config = dict(
    d_model=512,
    vocab_size=47913,
    norm_place='pre',
    positions='rope',
    init_std_o=0.00466,
    final_lr_fraction=0.0,
    doc_mask=True,
    train_tokens=869600000,
)
MLP neurons of a small language model. Each row is named by its layer, matrix (gate and up: input weights; down: output weights) and neuron, and shows model dimensions 48-143. Each number is 128 + 24 x the weight over its row's rms, rounded and kept within 0 to 255. Numbers have three digits each. A neuron's up and down rows have the sign that makes its largest values positive.
After each neuron's rows is what it responds to, as a language model described it from the Wikipedia text at the highest values.

L4.gate707:113126113093124083154131129140147168155121107116173115161134115110112168133120100140107117080147174091145186142142097115154129135166109138118124146126133149127114101128124142132127155125163126166099188110154105113123165147136120098150142119114149152161144107121100132167110109151135146117
L4.up707:082140174128119132127181092137110145149118153122101126126121146114133090128113138105156135114147094110116103143117161149129123181120104160110181135125060137098134102177128113080124158131091170096140124202143126174097136110188098093144151092111155142099129140130094109158152117139126091132
L4.down707:117113104141175110159108106159102147146141108125150094139126113104136184098135134118088103105121143097135108137025126136127125128112085106128140153115157151178154123147112117109139152147132080088104130140111144119168132146087073118130147134086123157145131125094147129094112098165110107113
Word-initial capital fragments

L2.gate493:115141113150142114143145097138163104039101183118120123126101148130106151148138121109082143136145116186095148123142119135131149139117143134111114113138120134106083105176118104146089127127159138128133114103113161138153158104136103140104107085090131111094128127156125148123136121125145103118
L2.up493:117159105116136096094146112167142163123144145124119136132138134114129148081136130110137141136120129108150155132136112145127162108127115165116118127123082106120154098104123128137158106126147156178120114114168138170169115120115125082094136170112107081140107076162117131139123127159117116134
L2.down493:120116095108124101152148139111120139132124153114143141155106103112124122071165153120113145138148123114131135111128137105137124124122121172108142137092144128137121159109125174142126133137147148101095122123157140174119107120151075100129113157109102119147071051215105135084117103137138109116
Elements and material nouns

L4.gate862:155118133148109118117150134109081082090134101118163092094124124112150156099058137129108109140114083085140129114119094122128097138143141192109136105100128132118121132103136086153122171107142158162148148105128089137143124101160098100155109101130146145105124133134113164130106123125136157117
L4.up862:139132118090142129137146136114092177129130121103149160136148126161136144157141136131135136158132094162095135090139130103144182138048139147115085127114147172166132149149117097125116138111135112111148154130120154132160180083129073135147113115111153168141147139143143170105144118109199125157
L4.down862:104128112152117152125176163101115171134103130154153140087143114111149112102142159128172099099136141120121129139198160138143097087146135149128095156128084162099149116139108136127066124098109139089137174103150110146151108086145091106150113090105109094165104099134134133119133167148149157137
Connectors inside compound names

L2.gate545:087142130089109172149113160149097146107108116113146112131159122110148143121084108105125123115160156122122093108144140132094158115108142104157120079134115144118163135133101092118122102095140148090143129159146153123120108094093121135141186134128120122121150079162097153116109114161120123080
L2.up545:112142125154135136142117129054143117112108105145113134100139165123136117109098064131142119106145163100163152169128149108139166176103107131103106101131099063084108116136161140102077150122160110165108149150113156113175097182133112126144178115130160127104169138132177141114080128124122126167
L2.down545:123144129144164125109139128086114121137137146144135132149149083089141092096115128142149109122135139147137178113070151087129138136141102127115131114125100105142102137149117204109100156141122132136120100154084148100161104183125106096127164129137194133141141149140173144115103156126103127170
Split-off capital letters

L9.gate476:138130104145091079135102100139148124112141141121122165121129104099159122138128108089126146062078117114111125135146122111114142111158131153117130134109126151095148122128100113112089167152126130146112153126091133136139165148098104134108129124153078122145113130160088120143114104131132128108
L9.up476:127139124098119150126155166143146097144160126187096148122160113111146103129157082115111134054086135153076128139115134095141166119162097089120143124126160064135173117113112120131086140085112135160127115156130148166131125145144120135076132121120116111160119170160098162127115097093087149132
L9.down476:119107165126122135179165146084164141112100109119130166132104112121188118154160091108115127132112145095146089119141143153082119100126131157138126125110099162155155148123098175142121124139116150107138136122199105186113126130104114083155092123105150123128134146093111170155124128091113127108
Name onsets and possessives